config = dict(
    intermediate_size=1536,
    norm_eps=1e-05,
    parallel_block=True,
    init_std_o=0.00432,
    optimizer='adamw',
    beta1=0.9,
    beta2=0.95,
    warmup_steps=390,
    decay_shape='linear',
    max_steps=4701,
    dataset='wikipedia_en',
)
MLP neurons of a small language model. Each row is named by its layer, matrix (up: input weights; down: output weights) and neuron, and shows model dimensions 192-319. Each number is 500 + 40 x the weight over its row's rms, rounded and kept within 0 to 999. Numbers have three digits each.
After each neuron's rows, "fires on" lists the tokens most often at its 100 highest values on Wikipedia text that the model never trained on.

L2.up1120:591606402552499477536498423457539496531500493579531490453463447487478454490518540491465513546546488473461511484514513466465577515483499477518457563520396516529495486581501508443505543466549509501468467453528470512472446481550418463481413529581579479456512521490454473487581486491472463524471484520504529448575485526518526451543475450436505547456481516490539501443497539511560456499514
L2.down1120:488499515472558467479533488610476491573521546514568565420573492501532496553481545496394497552568507539497470457553498547528508443518533506502477466470499500489590487469502488423488515464426500520513475484462558522518491469470454499595484520512538381533426483455521516498501536490472549510557570443496467492491487447511444459504477566516516477563584504450500535517462419459544539526489
fires on: "-", " Ch", " ch", " desc", " l", " st"

L2.up670:448494576509474377525466478557522496539526561540509558553469556467516491524582503443475521463500494551518507527461475454463583510483526520496475568489497515560491472483461491491474464425515491457552451445569464493497448447555506476519430563482479528494442487471507501500552473516493464493512493487461476469562463520463479573469496496477449479500490484489545611427557601508543493382537
L2.down670:508501502473457483480402455514601488506502501462516480549493533533506505470401518466526555584462530509471469541475547543480523476546527486625566563562581515523522507467564448492502527537529459514554449510476487589511541501491487522446496588440537465492449523451526486507545551480479518476548529411490538431461482509510520482471535496566488588523563577473506501484523508486429462462467
fires on: "-", "il", "ir", "in", "g", "é"

L4.up1146:507599458492528552437506522476465596622492508540456479457479546478461517533469441486493482482526444502508433552557456477499458520505507472458495550462492476421541507467481514486516452455536473422510532505503472472523423510472484482520528532458513566470447476509535514496503444557534501427484502487418471492495523517557504470497484512478533526561495541474456481453539543477473582441534
L4.down1146:467487507525510553611490454546486497472556480460537500560442529416498529430546536454549433485549506564475562472463533501491534484512512475436476514529408581485484523465534530521551499547474559461494468533563520528517481587570534461480528492430535485474527502465509514497520503515482510517501482545519585438433515442481512482499438570595499530467533547459503505515484568489470489553493
fires on: "l", "D", "d", "z", "iring", " later"

L2.up1452:420578489450511441570542484501479519563452463525556516498462477490513506547486472441505557496485571480432550505524485502465521502535498529526450487529516558463501507452459606504447468547494481401520438452408493486514443476529506405481456560533520500473541474483483432544525535492438464454487458522460498478525542493493519453575515472498491430581410397493533493464436492535505526557485
L2.down1452:524436546421439535488495550549518507424495491468526561497564500604492536503500482518441549478510468538474577481516536544536514438541519524443402407467570536564455536497487449495495474513548550527459425500557469481461481454468520474566485489497455504497512525603450511420512522478545503504580461522522512530478511489589529499456515431554573525458506447462544499520458522503421526506470
fires on: "ad", " African", "ari", " one", "er"

L2.up1303:552521540525476490493493483543464456550535484564514551515559456490512559476468592516467517463488523519475475523486583522419521587479547435416483534518474605472537476533499545493452495493455452471544402492514516510519543522546492532500601465486574486490451501491428608491474503556468437523508501498539444548522547507517516477458511474518455508497488448450478546480468505475508572574500
L2.down1303:481433537430508608497496532506441505520508445457536526592444449492561542575526485487542510420453478552502449554486504455474492484465505473436509595535498480519505533486498539545536455543460544497442459519414500528542583517491490516471488472521539522528527519493539500464516504470475530471502557488511501550470503585477491498417470550462403521505458477420492538466503505507486444488505
fires on: " that", " were", "R", " \"", "ast", "ib"

L2.up1275:458536553557503462478491496449514505491501492552463511439422523498519491523486549560454526494540519497428459529528533469439512461470511527461518576513476547499512488534507496520459540486483405485577476454562447467487478455522498529534581452495487525496451504461496444517516467495418539369470538526446443413483507507509549539418456500531533481423468448509469534441561597486490471470424
L2.down1275:477573444458515571553464503514525399557527451535523474486531501496455506525443503465449474537516468526496563479503542514473486578497465476535490523510526496567437518503484492583454534495459528504540467514491487537462508499442509502459522601448535499461525433520495543526528517455541452580520464441510479506453465465517518544446521504516478533458576567381493483474523437530492577575526
fires on: " many", "h", " he", "\n", " of", "ama"

L2.up844:540527497530491552467579461487534524547533531543521494411501515495477482547473500583514495546470570538542460518479430493500507560486439479470553512521529509477444476531531461487468539466563424464499509510579489540542448545438507489492547466511515474450497523448452457529481543520503480587520565517462524497572532531503516432491434493444504505487495489485462539433533496523464530448402
L2.down844:520525567547454489521487483509461464476534515521470493527479554523526464452453498503542538550539520561474534553508454513456542509477466510471539570472555482486433519475543547528488487451484501478530486560493515518503536546418539531588457482499517468424467542482478505542540565508532516543486450440485500527533541474445516474438503529415453466524503534453480503507566454525457381522515
fires on: " j", "j", "J", " bl", " y", "w"

L2.up934:508544447528518545491501508519477523577518548498522459513490569525475462484506525541475505527446489512555501518585479513468492459503529504358535591535489534499501511486523505562499422498491538482517494491517444490545475503479467493518456499517495455649507571463452507453503427495493533405497487465545443505474488538485448480448529512477426487529487512479456495465469480492470506470438
L2.down934:539471536464459467525548504589459519528494455495519443511514469469455484475468542515452498463582474461523496498485502583482460490462475486479564472463506509428567562578487373588430513537481479523496500507510511474481484526516487483556490480406513487479497495523525569477483453558515502523550486532454464522467513456470474538463491500497478492501551571456434513586540500537546455547478
fires on: "z", "j", "-", "q", "s", "e"

L2.up622:504534527526495420533428486497495462549539463471532494403483498485496477469549471499470438556503556510481482528519506562475547591462484440492503543468450527496478573537469448533526469535446509518595535510554494554475496502532570521513531462536590495507455483479478521512550531468477469533524483526502511474441595514462519470392530487505507495494439414476472495495482459496538558465481
L2.down622:564507493473487522481459567485510422504518540517466475504422500544486495542505502495561494565534461487469456443543509579469498519493476530569527439479465497520467484442461560562511508489563582471505532596492463497460482475522522548489502531486556475488572492533539583529475484519542475556489479552475478464498498435552555521513531483437433488516443534428457516480382557514474483589532
fires on: " sp", ".", "\n", " were", " |", " long"

L2.up166:504562451502513464521435474569466540526443538595510465452501494515547439521510467544510473479547569503489522491484484509435525517529475458540514515539479450542500488537460516526525463425430510486556470449577483488494432485552473493494454550566560474542493589434422469439487492503512565500487526430502582530523502505531519568518445456475470463509501509466561489447507487532460471519557
L2.down166:486504464493524507514515564442446445501471538486494482416579388546527546439546450562506517473575533545517526462499538505538531408531550460543476468496507507458528444488498444483475583617492541504446490402511450470545495523511476511542556473466498476526509463483524478500470487516491548502563529475452527490453478505445500514482574552424560488442514501460551544436429524471486489483467
fires on: " T", "-", "b"

L3.up783:541492539501475443557514503480484427474518487517512455526517489508514484496496595533465495507420500581450477548519578526481542455518529523495549484527525512478467516515474532488452559526534545445463494455513524469467459483626490472514512459518514569462437506414511413498442469453549485466491511537482463427541505581478532533474505518475459502517494426481635578465515521535556548536446
L3.down783:464500576437482524486528579426553519441492615529461549506457489555482496468440510518487557482583489463458524485527515497486578491517432476543492482434499592495501464480556458516456499490548484494499526475549505554520505435474521491521460477512502522536459497470531463413484484475472495512509500540483474517498413499572475532465494376550528518546525442505463456500483610526513516514535
fires on: "in", "er", "a", " one", "e", " day"

L8.up1128:412554519497498477488542536522510532506505513472479527516460440525556505549541493494442452473465498575398524547531610438501521477512525454498497536450499401440564487482470503578530428496469456502522486487477523515445525507542511500587478425583481554517462538502527479435477455460500491472435516484490467483472571551528515526517508532484460520486619511478546525520559606472515454470482
L8.down1128:518516509466526450562462501529464457581484493556538459522559500525506488530505508573502553576502528533507477554480564521516483552390534518483445546497484505507521544479425456480447552458498521510487399559533499558512482496530518455533477506502487482535474508481458519498558462558486507535519472506548435546530502578515517450498447487530470419496529526374494498516435475399541555531506
fires on: " |", "\n"

L4.up287:516575456492501450490496419496525460529435482502514515430496450467508468524477483497419516467500529584462466481502469486497504545453471380498491534494434495498533485530434602572535533475512436456543549458531491480520493516455475493547547435512536503486454508506452435405473499517508445507491513512489506490523555570522519505495537449446562565506530538509534520420555455572475472520532
L4.down287:462494485465519590507594562542541505461534481496526450487467539504504518487455453414512491485550504521486492523457422510510515557487515553515489528537521501499499529517505556506454485461553500519512501525540480518432529485516498539554513556553515487493543476541517452472516527431493482521560488450435475449550666456475611521458496482495508476440465544530505520477450482526480428468474
fires on: ",", " of", "\n", " (", ":", " that"

L8.up410:529474432563496449483431504484440603496549500517543463495507537439516478518555499521532465538498511492479469497500433489539591561499522534500429524446522449571471527478528496471582570462512523527446497564547487522544488457477527543532477508516518488545451468476454548531594479538516423448592586519498543487526519508541563461495416429471597497438480503481459481533525509488496486487532
L8.down410:528504551528471465479517531523512454466480462521536523471478531505518501449475611433480496552522432465582467457519479484518493468502471490462475521569499490469553524556440533543546474376501504519471517476450550508512531509564456491478472549482539509486512527484542499485482538538484568542423511511493453447505460491514451448485556453562471479514548498523453510437513490505534451426532
fires on: "-", "ess", " from", "iz"

L2.up1224:516499442517532483547492437443513464459573512465580451553559539441490481413522424518483533547516503465587481547567450482548487459562514514493470574492508546512500500457485529515506507410473516473480405522535478497540561450471458454540494463475539504503536471488475454569565521477407507505494508453501524487505509483455489412549464490501496557400454514494485473558495557470579541444473
L2.down1224:439396556427466545468482526552504468495470562591479498483509456542522523500432532494521449458525544451505512493480467508458486556466471491477478472503437487501527554531493485553505411499427454553566519529523522467405494492475432574489501482498459548507428501568539582461445433559486562471531525521469439501453501496441478563506494492548450516519507542449529536482572458454515523547513
fires on: " J", "ind", "n", " Mr", "r", " di"

L2.up340:520519525518522508538551492551519545557504467535524492559430442482505485492467582455578558454447506588541493493427547505486517483556561463499576470557557493507514530468447479489518463424571506510525510518488500493499428517507444462477505585475499480587462546502485571476488516583513501523495521476469552454454562502511492464419408496469459478432483469444542584504530524539604536421480
L2.down340:533459536557549491471504488543560508525489503545460505481479480554559505433573500430474477474529494447479474467435456525597505436477549498524481497405583582485546517450455490511480489512464546459508550518495501526523528528472475493517533530526475470501550496535518529486420499455505463515503539460440536531489473459543444577549458530562454496557537568470477519539447486547551449498514
fires on: "m", "her", "c", " att", "re", " rather"

L2.up1205:530532528518517382441488465509478510570435506467503526460501449506520501499522556586505537504441559565531450492477457523494540462559508394417527550509468518467550536531522530508426477462446504509475478564577444539488564532468549556527579484499561508522458503456465598424505540505495465525502503501537475474570574545446519458451533478453491520480439461488471524493466461477506545490482
L2.down1205:526523485363484453379483520454488489544476479511487474435553497553559580409475491522466444515476428539514494543472592519463523463543570500494479462480464533497552497543517598505479536400465583517447504450451521483479527483519458538495499479450506496472601516497425590533517473484467537479500465546491450446513493536471489487485509574538511498462467491447496498473418516419509530540558
fires on: " m", " |", " were"

L2.up986:453530453499516500485501527558514482535473521485498420507485553424540519491501523488526515484465569507517417479517482525466515489493451447456514584569517476449455490517468533424474561497524519422490494405521536498504507484480450485525572523520485481511544511511509512535503491414471509495484531508516555462460530556502486554545549463504540482571504492534471538466439467473499503529463
L2.down986:544520491531563485531487476481484541486473456557393502564508552505525503429502427405568525495590487512575530469500461532442477480439476565549480523557503452517576551483480481549516414485398508488542460568414503546432489531556517467436527402543500504524389472548613541472516547526488543460474493529501498449510530474458595513514460537500473445528464550408511505442495489492413468456561
fires on: ",", "'", "’"

L2.up163:465558440469524577485557528491462475505437419525507569503475505479506531519581523489511428531466472526487558547504469547477534499471409475487535502557451503462527518485534556447508488455494507488504473480523517468565451504559506538454472507524495495477463582490476463470475431514489438498496504559476516523567517484454546559522572485500538514502418511452482515465525533498406502475459
L2.down163:533481431429497462443516522536453471426503493521448490535547516446504485475467534505506430491498472490448446454510486453565513494445513524546561513507443470518516512491454535560437513430489444495506498477454578502484472499511473550522509463457500487415560536555569508451509512445525469485478503472454517546505615448476662482548483492478492481497532575668488535435480534492468513530519
fires on: ":", " to", ";", "-", " an", "\n"

L2.up367:495480501576488483532485527457453466549537470476466590480499456493532480499510489431539469498442555595550578525545490553514556532449446504483539549495495524518518496453505510441557540399445551400569393514518455510519428431533460483483492518520518571498491464518477491504557463555500460511569507506444563509439496542407498552422502499462488527443455467462599595491558535526504525488465
L2.down367:539488471501545425492485486509539482538520548455496568549525499576498511482498534501546492437520509511543461527486482508528493540547530496514566538502561518570584451472526456451506526491442490503507473487506421472550416458507426456544492485473480505485463445480590541544538456504503511497463466544530550504454493461438500505535533594551530525486463461425548459506568545540563542480401
fires on: "il", "al", "el", " al", "ir", "un"

L2.up1417:456556536493597528541547500461467460515483455505462506439448570440533492536550466507484500641579523490555510493514488510487536544542460520510528513570526462572516504508517459559516439484489462441619493470532486537502436466503470492511481502488515484499526515386496504434503453545443550504505481488485543442435493549420493435464517500483488539450493464445476518422542503481466525511446
L2.down1417:503554533485501574502520521499518527519492500444496511511490483474562556509489555457507429443533566490439492497469506447504509353483495450555485535413515515560557473544486545493580492530538494479453523540522548537563509464446456499588504545538538470453503448528487409521496541521471540468533513535457527465458536587511526479553504496526529519510432473407503535410462519430491485508544
fires on: " Da", " d", " D", " |", "a", "d"

L4.up1450:471499455538483482490546534481602530523491487462605578458491524482511508574527556508474498489524485563370509556475562403524499458528448429425500544508461461433597498520503480481478518467428544502501558498528465507555474476508469426606512475579517474473488489483473507491468462540500524539509537524488411527620559528490496512532442491462567563533564516509543481462623493530495524511438
L4.down1450:479471499556552427534489523431424539477456547490520449524512572536470433580546479495552475491469544513497503433478505540515426484459560481556513495576487502530520549524455529485523471489489535529510518565528456501490461567484508489548548512507516515506446513446451502497523462523433552545495481471500458463492531506414511459437495527503469433462504480416466498560541459499448530498558
fires on: " to", " |", " not"

L3.up401:550545529479511404514553438427534447525547447510527491442488527516501580502462484564511478459495582491439478505473519510528519494433502498440456546457493480464493509502477535543428492514466493453549519565551500452519489505510495572473571440504537543515448575420472492410425526530514473479507479501534430550536518508478483555493511426449461564474505520479522502424519447479418502533508
L3.down401:538627505493465451487492494513479472522509484608506497570445482469482501566461528524513554517516516464465421563570528493521546496466546530459540511448532508502508485442445453525487462555488448501509478531497431486504473530507453558439494488528488491558433415407495527431471503539548464494528427496495469556453571539465472494534550546476474535469509511445550531518503431482503516504511
fires on: ",", " that", " to", " called"

L2.up652:545481463566475557514482551443537519493465527528481468571478440459441456488513447515545467528502466544539570501489542461517474548531521450503519527449467432502561522470508531404435471424491493482511487505538462461557484475452554508490487519535548519515469483510488469537511496466526482462530513530520530487497538501453546558479444470464506491491515456479587522523587483556468466552504
L2.down652:477502510485487470552461474497479470546472528450585527494548506520459502457398506404582536553457520595389486485500510473493463524495475553494497535565560506463545514512437487521460421491517450510598462510445582498559496505504513477476513505401486516475474466523534503443491458523600469502478439519469458523472548440496477498475494589551539482492520514441520472435496475546513541497508
fires on: "ly", "ically", " to", "ially"

L2.up289:491507511484532537501552460488508496548489476541545441530542504478476499468518503571542581542561522512523396486515493486500511474500534516451553570548483418502468573493472527501505390421517444456471413501533428405576456480471422516505458512479557525563504539456495458548577466495474543410444548498531524466515512509428485458489441515472484521483455489464466575508548569501451593444478
L2.down289:561523377534483454614478503535505433453478443505463499444514473526481513487560462531446511477552483501553515477534469467490545512508497500506529519529484421516480416504525521552488497497483505531546408489552421508539451516506495492432498561451516437561515488502515515487460447561413543511572561526500509483439494509395527483452463510539519498454578592456520565552535553505509542497447
fires on: "z", "w", "j", "l", "fr"

L2.up1529:491543530494454496509469460504598504555601478508615495458434476486493508534509513488495460516528556447510542467553521471530548487462486443454436505524517493524511464546524554468489494543433448460474431441496502531496475440458490516551401455495530497448520568506484447468554393570490533462466533439488557506501496553520535460563446451420500480437517498468542511450472641581473573494526
L2.down1529:488498539557482413559474472518453546433432551574578473579522555532621547457522457555563492519544448534435557460512485534481479532394516465531475454491463505482550537523495501525524512569499491550454515506538452441588455510519568569521482521529487507550478376522549511475529478553505527472496496460445445499523501443480513466520515499446485465505492517463503470421499464470493472497471
fires on: " and", "at", "g", "in", "it", "-"

L2.up434:487548485550503442422459440541550468515495488463454623511507547526554556462537517442495493479530481534538508480428560480411493478509464437483483505498471491461530462491456485470541546472519492513520458452489561489487547511493478485578498492510530532544440507489475474515520395524469457477472495440557523593478527517494496523450513458471524475472511514489555512415522473493590501492488
L2.down434:505486547414534543529487461517528489482551539508550472571491447493442432447516503512556411528540584531446419482511495453556490517454470513531540522518516448502418555450474487488503501470537505511548579526449516473438489459571443508537523510530538575553476560509473491504521472487535488463540543509511478415596529480524476468479495485549515420501479451540518399514504495505525516537572
fires on: " which", " This", "b", " that", "8", "4"

L2.up1382:526503481481584459476500473415469506503498410517625532528528513462514577533518483546487549457423568556516511531538519559455534518511487495475495514526467462473505525521530484526477514480563467451542487498541509429574477459530455504447534533516550474521512612428527464464531518578479482507496493539442453462532523522459502569535468466515578528468490490465492563557541507508518481536475
L2.down1382:499517458541517446440464531514437512437497513415507545597576475438472560452513481478574479492479474504539571415536535476522545531416487611454534571545537434497523433540461500556461460479536490425491481513548581498484499469452566568571495466543480541486475519532596543480489527438527481483475487511463534561507497415497547528517475585497566525514534489515538515502465559457484458415445
fires on: " to", "N", ":", "S", " a"

L4.up1348:553504504566503466472512460496430524515462464510519487497460511528476529453537493517513553518532524499498495599452479501454459494533461491417515403499489505467514499486474460423454564459485448488591531506562524520545450454507484524431491545455516463472503471378494538478442434565431442446495466515510498557491526561480512502426486479576459482492503508489513527429561476565564510516489
L4.down1348:446504501487516557517446497470498456474535454430529482472516509457488446578478482564576421580582457473476437534472549456512506550554442544516536492514517506459529489490480540581577510470500548455504526535494478525422591481447469462572514472590484508476437522526474426559456505519450531594511455521540436483490495449522528567483426451442494575478482459538509464509555501516501543456529
fires on: ":", "erg", " time", " are", "en"

L2.up1051:513609498511545539550526463466515529567469476526436425491506468474558568472516563489487469451485549455483472509588480525480496430482547432438536579527532488464510555492490544536481531510390464421507525433502499443493465486492529538499500532545505476594469596488518496526476506477471506424460544462544532470557534532557509499424560455528434545593478464519509525515444508511502554506481
L2.down1051:484425451485525554469475495513508556572517591508521522493519466451435493478446454433558531549492497515556493519508574522471451514487443453515565512486471500452505505538495494501544441447497568508536470454448561514473534386568514499441482486467491531438517468496431497490534461538511585587460481540508502479490541481485510490522460507497441421452435509485429471459458567530469448581502
fires on: "'", "s", "’", "f", " for", "—"

L3.up373:491499546535494462454521416515501519482490490522419453548560523470464467543512479565458467542482547539564453561439453505508520547507476485437484572555529518466480490466533529522522476477484507468475464451578411512509517427453487503480506494440534487471439532468460449498541416474504473522540495496502567578567516507437468493461490518468466511481491484494525490460474482534526528438481
L3.down373:474577491507484440530516453498531491537499498536539576464494554519402540494458446544509538441531511549453503503508437568546514508489542447473485518486562551472498460381437511518568423505493453478520433548510458492546369566459546432483508495482551542498518482465516480595520456502475508525491523529482445490439547434572492573537483503496472489460473481421492402471595490546451503579471
fires on: "j", " p", " Mr", "as", " j", " stri"

L4.up38:512534492542587447461497503483473547526433453488494507438525514482478541469498493484536474544508557548546524540527552502511511505546475480485577494475502481611510479405506569471471454468460430426513505498549495504531497408497524481588593510427540518476469502489459481557477537529473451445507482568443506588472544493461547557496517511401467453473440519483587529496443506488381533464510
L4.down38:427445472483528483525557534489546510469482462426458492511490485507462485487581494467528520501491495480471519481526506484473503449506558577481474466525440519511506482487458463512510519588507486526509521460605505503529488438496508591529467556496458500460561474517493485554516488554504517505452509495520520538466490501506486494496485446592506495525547490417573478634519484456503457495463
fires on: " and", " or", "O", "Ad", ","

L2.up922:473549544532614453548498440540452488533490516484530430483510551493507478523591434463465495454486556479458541495467496463520563450542456494483473498526472489542558577499523599527482483395504491397544442435509444473452481469546491512465518552482547510499503542477450503494473527531528513472564552499481527506442472496424535457459495437393541512474437458512537487464471525490557493440516
L2.down922:530533483450506441491577539494439500553487524464470484456605487527508542483505478501541506481560512427580538497546518587508429439515438498441497521467429543540518514514494506565513486547505485493439453453525549474541479458462445540519513538488513475439485500490460453527462579503529512505522486459431430564470520530458445489538529485483438532498479498478428565523478562506505469483501
fires on: " D"

L2.up1137:546501526516557527575451457555471544530597540494513464476478535411497439477555533489514542505536491463440535488501552459508630404523432532497412520499551492559526553500397546600445508506537487388517487461542412498481484496535450513521496508544526528540480530483432455448542507500514466519519528496501500557582466497505490460516416450496518519538452451495572506384454488537450519463503
L2.down1137:588451457518484442502424509518496448513475519505526546452526519528446509494494505491492502453492462556452538470489522543496579492523485490525519460444464533521548511464529465528498531555539496544482423508528604521535467513483494588485468512437525435613511506533540554565500479492459504573471454408480530515413571450511484478522540484473512501543486528429511504465483495554450489480447
fires on: "at", " of", "as", "-", "y"

L2.up1344:511549573491468502552567414469490481548500439505471504453529474515534511500612433555506551543529577514552472471535501503479535454525466536477459504486470514582543506508505534477506504441490487463525453479498404471506443490485467442470462453453516524494468551436458425490466443452468500476478580532497507471497455553436486421462428517457520500423485435480533497446573503583404587481467
L2.down1344:471547548562449558507465512509500410536565498414484567544493511460452446528453427451471499476454435527538487482462489483513507498524427519481514572522488485513546521485420496573512451436525506494526540530498485498460462541383447531552524519432523461462558531514575503508537497484507477543506549515579547460382520521491481543479515480548531526521529443491484481497523497481468564528417
fires on: "as", "z", "o", "el", "j", "er"

L2.up1478:474530512508472502521467494587498466538593509473503518510548478496509451505462521430523504512518593460492475577501574467529529484531476505459443565448528530541591459481512561574456526424435514468524506465594470574508472466442476446494494504517494493428477523477489513462466506531508462557502466479479575514581500486543505469454444427427496524468474493487562517433466459487448512530567
L2.down1478:461521468544470502469462427480517499498442414542497520554474513466439553575535543516576446493522485472547546507491477580553522559477463472420489458471522441429454524436512455526512488471510540458498508528520577515540468536571513491457541578508558566547538540498488472509516620464480522462503531422485542517438494517513528416441526577467477504489523585497486503486496507597520492495519
fires on: " Or", " of", " In", " ab", "Ad", "In"

L2.up507:543519513482428503524498507614494444493530464493559493526542489450462506437469541501520441568401540514575474465462524573440578453522514460469537527575436543522557508456470460495448490440527557478522496472562522479538509510555409510502514518514590488541527530513473561465428496513436475490512449483474478464468492496454450434544515491512495529453503499457529549468527503475533500501502
L2.down507:553469528413529542479495477504513378515424546539503502495580528499576537514482504439479477427543511488451441453472546555488480408512532440469525526544449507530488515496468443531460487452476552453559460520472489533495497543456513461526553505539534459548487455544452435510442470482463542471502487539562523530484468503528431428534485524533513533555533491468525544499512474460504550545501
fires on: " c", "g", "c", "b", "w", "m"

L4.up1357:549614462588458478481586540490516447525447525478516562431538516538515534471497507550484534564459534539437534533456548452533513474524531406413508535442496437481562439504488475466480475527493499506567466525528449510498455512461519469537541486482467570498454525488524572534495478519524489557451550512467463527549569543522442490512420468502505504506552474458558534423517447559427429486491
L4.down1357:490519547461429502608514532435504467510499546481501440574539457510506553474547604464549496550463504577556455438520466514485462456499487488432552450553552457472495533543503473471507510518522517424496455553479552597475471475482439441551426535412499502506479463504446544515497507513486479494486547488537551435476490485494522531515485559506557533538549487441538440405497500458554571524532
fires on: ",", " it", " to", "he", "here", "ly"

L3.up1138:514546458575502476470544424438525501538460540496484505477477492467512457507509531528556547540425484540539497482534508483489543504569478499406542520459516488495488481541421510534486538485476464495511437467486474544532528532449472547531564431470475479561455550452522419508511493574469422549476513544464509505457538527459515563454503474470595496437487522496565511430507399524456511531499
L3.down1138:538514454493486471529469505429526514537446547534444497503515504464495523480499495475529537527543493470516551467550465482569421560400484623511519559550505451513419476511508479477541489465484496472499474507485482548497558520472571595564530506632488465567466511482569528473481500495448495483476512493470536508541589530454566468492509511593416492530522490497391479489537516502452479491514
fires on: ",", " the", "f", " that", "st"

L2.up1029:506537507549492485502454525544434501484597529538448504534444519510438471419503517480538516486501557573488423479599495424512508547501430526545505527593498504532541480512470464530473527516575501485554511502482495513534405457460497432426515474558564517509470475441497416485521485492472485498570494532511441484538512569466504556440421520518550512518550464463489476483477398530488413501486
L2.down1029:500457486478481520487516472398546518438481521499495482464516538492495583440499535518471502463562509469463500517491507455475535531546519563522543495542589501478507446520523518476496535514451538494498518500483457489491494481529541559514528497540507481426517487466544456498514490520516538445494481565518534478508492491453524492443501558502461548481521434404536531462492513475487535478483
fires on: "°", "–", " of", "art", " century", "op"

L4.up1131:452496500459510501469486474467459522557532523531493458517494504506475527449487565445502568526502509516534527453470498471502502504517478526421551611518500494577520495454470549482464434552388465461452397463540470425569512431520452506515546521495512437528472482407465552490544495477514498525492526525434486531493534508472509494505448499458516519464475525453557508460534471606444477434519
L4.down1131:534466530514495536544490473493525520501500479461452393492451460549523488513500606511531588563514501470498568512501500503540519494530566579467568477529480518536547523433455471484460543562517490453525494503468457401543568528511442530483462528477449455487465523437398489525512500473533506574483475493432517534514541452536543469538481462483546450480520551455513480490534503503483461475461
fires on: " and", ",", " most", " only", "ing", " an"

L3.up1025:536538487477457575515480516498431409511481524497533459486548589451478457474555548468540449456502543445538553566532472507453508522497464424495511490491582488486535401548559511449481509501512520472455515457473509506531531443441490540467479499425490479421487468470501446545538383448462473494540498545391547525535604513521534425508545530506489592481415438465551512506555558516448457500535
L3.down1025:554558550519478439531535517460521493442510447483486565489529415465460514512485473537490516445527517493499502495459416494516546496449473527476500591502437461526529486426442514514480565560423494510582498492535574434454444476460529453556520482497476567548487510525536510445470518479472446457536533447508523463491486494482550524477439501475501472462575530510451495396539413503546519488537
fires on: "ing", " with", " of", " and", " leaving", " by"

L8.up281:494534448455519391467479450481503501483436512418473600506542559472443528543493478484508454517493478461498519549470454453500479554526502420492556489498506374362512459510490458442538512510519509464540490402517545474555536520492452523539544490536506525504465499513469564509492454585498502560528547442549476462522546516505517549546446474465557458488531492484539515441548518473493552456512
L8.down281:518521469493509527521480508529495477466479464528520592580493415571587460500491506527518481471478545532533491485506496428519529471516529537457523582485454485533510472446468500486494557444456468421490514491471522508422493534525510404506472532477469555482474523520471484477476523552566514550540448556593533484483544520522536552494477526543442534479509530540572521496445448478445450506576
fires on: " which", " there", " It", " that", "ab"

L2.up570:557495489499487549549498490526469481529512509572490554475496474521530483498556463550513558449533554469459459516459543514430532454523421453462425487544517482541504509504533564543518523454477406419531476486521457451506527506472508505488462514519525480541464549481471524495513473548534487516499582505516481490604484542508508504485448443495530505457515459471498511452545436484492529491527
L2.down570:478419507528508491515412505545495431479436501529500508447498529498497531483503527567423593523531507524497541526525462555528513512516534544529579465476504516498509439546497519490467455536518493547509469443452468502472460544516409508572575556466534593497532568478426429505454499596511440486550456446546515447429467502469446524545485567454578514530550414365450533491525528464487543494445
fires on: "°", "-", " President", " MF", ":"

L3.up1495:459532526517522507494411543605486507481549520468507494536517536515468455437524485480499487475528547490469536484577510529462468541546458443517532530554473455583571527523485487505519577486446477496459534534513495477568507437465452509512465531481535508487488542498358493504491523512517452445563582539540467486499497556461570523405527453483580520486475513453515443490453542502558520500507
L3.down1495:440512591478486461495416521479414488479504526448439501486481526564460555536564464475454479511554459476431499474534476548508515501464561548524532480473461528528552491472543546535494553579453536490496510471521479513461529455464501518464485496491504439486489447445486514520502521544525552557507494475530505507493482553473470533576523490538501517423535483406542473513518494492463523496472
fires on: " of", " for", " to", "t", "–"